python train.py --n_layer=13 --d_model=256 --n_head=6 --n_kv_head=2 --head_dim=64 --d_mlp=1024 --vocab_size=2048 --activation="tanh_gelu" --norm="layernorm" --norm_place="pre" --norm_eps=1e-05 --positions="learned" --qk_norm=false --attn_scale=0.125 --bias="none" --tie_embeddings=true --parallel_block=false --init="normal" --init_std_qkv=0.0187 --init_std_o=0.00367 --init_std_up=0.0187 --init_std_down=0.00367 --optimizer="adamw" --lr=0.00118 --lr_mult_qkv=0.4 --beta1=0.9 --beta2=0.99 --lr_head=0.00443 --grad_clip=2.0 --warmup_steps=237 --schedule="wsd" --decay_fraction=0.495 --decay_shape="sqrt" --final_lr_fraction=0.05 --batch_tokens=32768 --seq_len=512 --doc_mask=true --train_tokens=247100000 --steps=7541 --dataset="wikipedia_en"
MLP neurons of a small language model. Each row is named by its layer, matrix (up: input weights) and neuron, and shows model dimensions 32-223. Each number is 500 + 25 x the weight over its row's rms, rounded and kept within 0 to 999. Numbers have three digits each.
After each neuron's rows, "fires on" lists the tokens most often at its 100 highest values on Wikipedia text that the model never trained on. A number after a token or word is its count.

L4.up988:484503502449508501485468546504516454571518502495467499527571497522510483504502514454500523509488476550521514497508444483460422509504504535521504479500523517492510488517498482481520482488444495475509499469494521498516524531502503491490513516562468456493521469451497498506491473503497506496467552524505490458516495492522474494495490527520505500499503532491493503496499497490501499561531534499468463480499481488545563466465517478490513486506456523500531494507470509517511497482523489490496475502524471520508484524518532498514512495475479514541471503501498538483509481501446516532
fires on: "\n" 79, "After" 14, "===" 6

L6.up645:494473486513551501497491493523476505517495480470480503495452519498475587525509489498482535485490487508501491528466459488511503514527512533543504505486483510518527446476540515519478490499496484500443497486485482485498530479452499490474472494520489501529494530485527486520523509514544542502487492494499508489466521512503488500517500446512501475468502493495509491490508579510465536535498532492512486521474473497504501505477439504518478446497488518502482458446485490491471493487509543491437445495512489499518518523559504513526549509518554470514483509493515514492483492540531500547
fires on: "s" 28, "amp" 18, "l" 10, "ab" 9, "el" 7, "r" 5

L6.up541:558513463514495515473500482510490491510500497443502435451520489497522512507533506507533503486518493530507482520493498492540434561518491498463470492523463510506548451513499558482510481508512512432487482510477494497530465476465445493487457500478539484503475508526525511519492526443485573526482503500499473491453485513521504466500483542537513503481489498483532507495518510491484465529520519504465532510519496559531522496539532485505475489451504511553499490493490489502492507509513514484469504522518505446504508544524524463562496464499512520523503485501456499476532491524504471513
fires on: "al" 20, "or" 17, "es" 6, "ing" 6, "an" 5, "ed" 5

L4.up612:565465519533528514527535539527496509533528484529530509482475483493458521504471544492477487505421489532458491494483507510490478490517529447505483500505523506513514487496497492492501511486502523486496520512450475506491541498472554496490446557465484474513497530519530509508502509522490567531528494549488483517512539510497511486496491476487530452510502509496540510508515519479495491509482500472456528519516508510469535545541499506493503481465511476551498439480476493495472502482494565495479480492465496474526480479561531458529525544484543474512496471521509483463491526497502463482
fires on: " with" 18, ":" 13, " for" 12, " on" 9, " as" 5, " |" 5

L5.up963:537507518521491482502512545527502492543525470511491448512484462507435519531532511486498514472502539516476504531492499486520481523506495490496491518501484487500491473519534503510467506466520534536479532489485478491497564499494530508471434548467502475505552521481520512522513508492492577500479513538520467535477508516507489485501533478478510473483494495502522471512517518453494489499479475499461510489528457492516495497487497520500475513478498467512536441502506493489531487462468564489497494496426481477460487501576477514513540531475515501519481502479485531471463475501496498478
fires on: "or" 58, "op" 12, "ub" 11, "ate" 5

L7.up765:559514529537501577478496510504440482550481471462473490519524474495478483528474504479528530509495471515537471482551499492523490525524491511486477482480539550515516484473475500500508481489500462469499536478497488484479521468499490475484504505556515501500477473470528471515499502523547469539510523513480430484465489491498523491513450538509476501501488553464507471514468516508474492534542502522493508472459497488534511490497489485503529470489516514506515527487496492498497466516493473455492446503539496538520495513469496516490485437500480462538473499521500458502528489511514541546
fires on: "c" 18, "er" 11, "ch" 10, "ci" 9, "p" 8, "g" 6

L6.up1011:555468495514491566500483461528457490511502481471468535556529490526524521516526502482476528484486520514453475484530465492543535508506501532542494497493527553481522517448497517518476455477500483490472508457511509498472501501491475505503504467489512447496497481506479476516500472519497505490459505519464453462512539504463507541499476502496536477464445519482495496504458490468477521520511484460515496491504529467526508503484468472505495473474542501508466537491492483471524487508493479516473456553519464545489529509484526501528526502470489499489463497522516487528513489530532528510
fires on: "g" 36, "s" 12, "m" 9, "c" 7, "h" 6

L3.up770:529471495516511529513513521529508512525515471477532514501492447489450518515478497510539486501485484485447486496500466508491491501460506485467487494468502497501514495511527476479500498509528458511511508531511514501484538465492533493507470517488476478540502544520466485500486495484501542484514492506453481506486492507474500502510495482486487489522488497483525460485554504475478504519533488465463517495515510529496457507529491472500519483497503481562499469505511507485524496494526563483459455510502479460484495519521527463562531526503547459528495482509484466462503549500473509464
fires on: " |" 53, ")" 20, " " 4

L4.up1009:540481503483519542529528582491483497517520499505544479480521485496477490518502498480488482526498498488460494480516482557478499501522490458467498493521524539515573437504475482541540489474490520489506558508503504501473546483492506497491474501503514494509511547544521508506483534478491491473507482516467497518515511504474535509528499495517492472489453498478483483477512493511452508522514484486522505506493522520498484509552501454514491500481492483551495502498472510504484499492510529503501486467508507473516528483487554442496519523492582484519508490517467479455517533532468503474
fires on: ":" 77, "ade" 4, " –" 4, "!" 4, "e" 4

L10.up933:479448485529503466450491480492511491567502503458496469518490502494534566501554557510486519482487501514532462538513500536487519495484492483538480523481522496521509503471512498545503492475473494497473495502493499517498557498453473498477502506520493524536460446540482491526505495513530491513462483496489483477487473453529520538501469478499508531503512493523465514503501552530442548497537497490492488490547494488477487529535518495483480488540470500489492495483479506475513543498476538454488492481453512485447533538525507483492501516528502485544475519512502510541511499522532527527
fires on: " Al" 36, "ol" 15, "s" 15, "l" 4

L7.up961:532478481525482497471536485484482481464498495459470482482544485515531463517489542482509521525446489499527510473502488488576490507497493509508501444479540529547510502476479510499546495480440518494517532454480532490441535502483513494487515486479505497474495463505507515494501510524487509494444517499516485504514517499497540498478457521487508480510491479470483520485515511519530502509513524500516481436468502500505547490504506497487497512472518484500494472497490497543515500494451454456488536463458462516494513504497511482513474527515509508523511489461486462520551483513489497535
fires on: "ra" 13, "ta" 12, "a" 12, "y" 11, "us" 9, "um" 9

L6.up939:502501476550482465552469484472482504521481465487484512509475512515472538524542510473511490482532501463437484580556466487490532516462464496524469518499534502476490467558513517507539491478512468467475531489483532498464522510494535487508527499458478494502455505513475499523484507485538461544501505547490507521497580500472499525494530482512521417501477515493523528516511516476537510498520487457507502507485491480504492535484470491492521506535474494535537484509496484497517514482507533487502496492488530504494503461526463507489528526461500464475511512479488525472524506524514521477
fires on: "l" 37, "E" 8, "el" 8, "d" 6, "les" 6

L6.up50:496512487490526482496494487510533536499537480467542477478531489519468500526535503518502515455529535523451494521478477507505512539498478533514498505494522519483518510536505489501549523475524493469471503516506460503485457534479466480512550501490532477517504507479511497527478515515506487495482497498458497495491545485471528496486526451539545449477498509493500512476528500537528496528525518507532506518497514512481530531547467509508480513508436476498524431517532486506472513490504524493454540520446517447460506481541489472484530547506530576502501504504485495480506537526482467483
fires on: "old" 20, "f" 11, "w" 9, "right" 8, "ate" 7, "ve" 7

L3.up21:529479528506557507549505515494500511522525473497519522478498451490455536513502539448498506507468503492511495513483505522484459496518495451461498525498531552512511471512509514508559524453497491510491518497477505492444532472515493488501441516491484513494517501539511516507475548500480504525526522525510512527521515519509505491502494494504481470510468513491507454514527510510490498520495515455518482510512494507472441509491531476476528482486475489514507520494449501473481537492499522489507503519470543530506514505560546466526512486485516444571496462548470486475483527495505485471
fires on: " for" 40, ":" 35, "fe" 9, "!" 5

L3.up783:494494490483490503458466514536524473540525500444501480487530483502481540503514520505511494477520496523480498527516480509481482507475508541515501476461489519529506497528527501481510534513484511500506486466458512464490542535520488473486471548532477482506455519516488479503490467479490532482466506523482469463534498515511494528498503499498533506500491517486512518493510554533513484475519529516429500507486441492518554479508489490448487500464486478504508470471525518508526511519488550468472512525499500513516503516522470505485540532471502550502473468496498516518475478497434506505
fires on: "\n" 43, "|" 26, " |" 22

L6.up264:498468511566506510537489498484537525474546480518507492520475535525504509516466471523495494504517513483532467493518517509504503499481481505471497498496477486500482504526503536532485548496532483510473481499494507508457500485466491480470510464463482495493425479525435499516474504531506506509467539536486508523467456499495469496538477504488546479509492526505507520506479552504483476493490531528527505519486461550485508548536541485475512533493496482481499505481533466513527494519527528479458459515501526498543506487501506458478491508471524505481515510453515531487483502513500573477
fires on: "il" 21, "y" 20, "er" 7, "al" 6, "el" 6

L4.up591:474482495483468520459457497521456498501519489497505498498515492499505562506484508470478517462499506546521491517516459537484443520485490495533519474493506494512477492493507488496522497488482478455499458452472510481500560496481518502473494543567495482504470469464466501523501489489506527512452505551495413473537501494493525496526507517516535497493486516510498469475514556506484530516507509506476521508500426495538521513506472485478528486513445486469459476498510504533524473505496538478488478525513567516512490520553515492530533546479480493556508457500500513522487496511485486510
fires on: "\n" 85, "\"" 13

L6.up741:528501491517468557495473514489499534493495494525507485498560512480493527527511520493488499464490513494455493470494496525484482486465512488501467502528507505499537460529504517486523497464507456489482535513494489500489458524485489473505518516508499520511501488557536508512514464496461518489495477565493473514494535499488512499470519520507523431503514496460512511541494471509521490468503579478530506457512471515502494517561488460491512476483411487502516491488477500523520523492484525479492506503476484465481522534532508513534529507524508534500516508518501547475514515526496475504
fires on: "old" 15, "ent" 12, "right" 11, "air" 11, "en" 8, "ung" 8

L6.up152:517475516495472467448497507508492517476495469482415468461512474505490517529541534479517517477519534520509492526483500485535508527518482513516503500492510502517495474499498526473509523441487521477490488463479501495510530516458457529451423526487523493511494528528482484504494496493535516494491495521502452509470516511492511506467494541475521501521492514493544522502500597497497523527532519498484508473498488507510546510505514511484501500463489480534482450508515513489497487512490496477444484505477474510517532505557490457511496540471520495541471494463490451512496509509489498534
fires on: "al" 42, "or" 10, "ence" 8, "ate" 6, "ative" 5, "ity" 5

L3.up618:508513512500499483444468538516478475488525504471506513478514458474476502500492523503494477460468501503471506557512513524458489508502498477517452496490511512522505487549526467496519507505497493469506525457470510494516538512515503489495461543498497488521473502522497454500501491496493511506486508539490476438552523504500526530498501485510505494524499487457517539497548517502523509470527488492437524511490439507500521531512514472516493490476509433541476486507463523508516512546495524499487539510530477508512510494523529472470550550471510451528507498480454504499493544519444487471
fires on: " |" 68, "\n" 30

L6.up169:524514499532476516474518501467427500485498498477499468505536458510543507548532501446482499527467470511531506491535451534485498540501480476447526444517518551553551460504469483527509501484480538459503513510479464491507510467510494514492472474491508522508505508502528501524485519545464489486471465478528487489530507492502512505494452458515491510493489494490498505494498483485486512531487509496498466485526503517519506489524501516488532482478521445502467497465464479548450467524485501475497503482501510508492482460495508452532527501512513521553535480467490484495563529541493493489
fires on: "us" 63, "um" 12, "o" 6, "a" 6, "la" 5

L4.up220:506522508493501497453460510512539500529514505491473509472512510516529491519515514500472523516478494571521507512513471530477429502502456494501514510503508515470495489533516484498512490523461482496493485468476498463506507551484485462474488538584436498513514476475488499520487485514489508478446562519501529524541495503507476515509495507494513497492493513521489535564487540504516479476455497502494501495487501479517567464485482467506532499560494495534517498503504506498527505531484527484498526486483495564465516484480501523483493488471494489520436498482500520541532502476468511499
fires on: "\n" 32, "==" 30, "===" 10, "After" 7, "qui" 6, "the" 4

L3.up812:505505495475525531519512495520518491498539472467535508482516526506486501507480529524496483501492492551450484504500519525513520503473499457480509505487492483494495478502510514490520478485497480504500491491504550506457555498484512504493459502489452516509529577536477486497488516439507542539517529547489467517487489523487504485521498486482490447509488489484529489500547494482417532512538503464465509464521506516499453535511527487502515515504471487499508483503497471495510483483502520483493466494530497471512507526543534465582518529506556456533512484526488451502448512524482533533
fires on: " |" 40, "\"" 17, ";" 14, " (" 9, " (19" 6

L5.up951:498466530547478532522517512528499502501515484507531485469468517521430520505503493518500474524532491496459486492500503524524520497465529469466507434450483497516521467495523499492487500504463479517489519546491502499484512488465490514492502470455463531526462532493440479503471504473526572473477497515476504488479487504485490492503474466481533485519494487449546499483557521534461505485531524505463546518484466533492518508502533481494523507483511471530491520486472482507467499532508542493486489488499506517509524504503505480561513565508558501527524493514491462509513494507457531486
fires on: " |" 47, " State" 4, "C" 4

L4.up778:478490521494459546459451508521466482505528490518501488527516485503518528525472502468462502454501488543509496521540475535473464483519518496509468502485497510516497509524493483515531523497475451488504471468437516474511559488499478486499477558540493503524487503482473480507505504477535519498456553549489471471560535493500517505505495507522523504498499513503512470497514576487478532506527473515436515490520418497550536469509513470475502509531444505461500494491503509535507477512505500481491486531511524523499500494530501487525508521482500459555470464496488467524514496509443509492
fires on: "\n" 57, "==" 19, " |" 17, "\"" 4

L5.up212:495469511442519520549528495456486483518513495492535468483490510490415516507493538518525495486475512483465497527501477490511520515485460482480475495489508483512488458554471533475514515490501462509513508496517538501449575455481529500513477508510508487509561523549502472505502499491510481556521505545476458500513487526457511465462511501528505482508451502482523467492524499486425535502560488449496499497485484490506473526523491477506478521480475455516513489503478492487504490477510539491507498501528491468520505493527539497513548541509555486528505517521468472472475535509501507468
fires on: ")" 34, ":" 16, " and" 13, " =" 11, " &" 7, ";" 5

L10.up191:531486529541496470536463461490484532515530485495523479492471509527479502546519505549480541523493506523497521541499483499523519488501448507489496500484504509490498498518482511560479466518526493492481482495476505520451532519505501491508524472497463502505506491468409498515506489482515481502473547514470496529459529455483486539527512516495501481495538511487506544528512520546481480535504520530502501522497530509532481541509501496496521494459479486519519523505511481482501491479520536475505486484488443511488501473507492448482476564444538496511500531466511538486508557513476527502
fires on: "hi" 15, "il" 14, "el" 11, "ha" 7, "l" 7, "ol" 6

L3.up470:472483544516488522469467529502526496495504481500529496499485478502432496510493532520505514477492542508463510489505473544497474490479498506507494486468516509500473477559534460517536521500487439480493494530476499509486493495504475459497469498503456509556476481484482509509515487489501535499479513509473490442527500488488506560475514506499508502490457543477573534528520532512485469459497516506466531518521462506503512484489490494442493480483494498521465490492495513525533490505485543448437502503452528521502497507554510473503536511454535515524465471532459482509523513487463503453
fires on: "\n" 79, " high" 4, "==" 4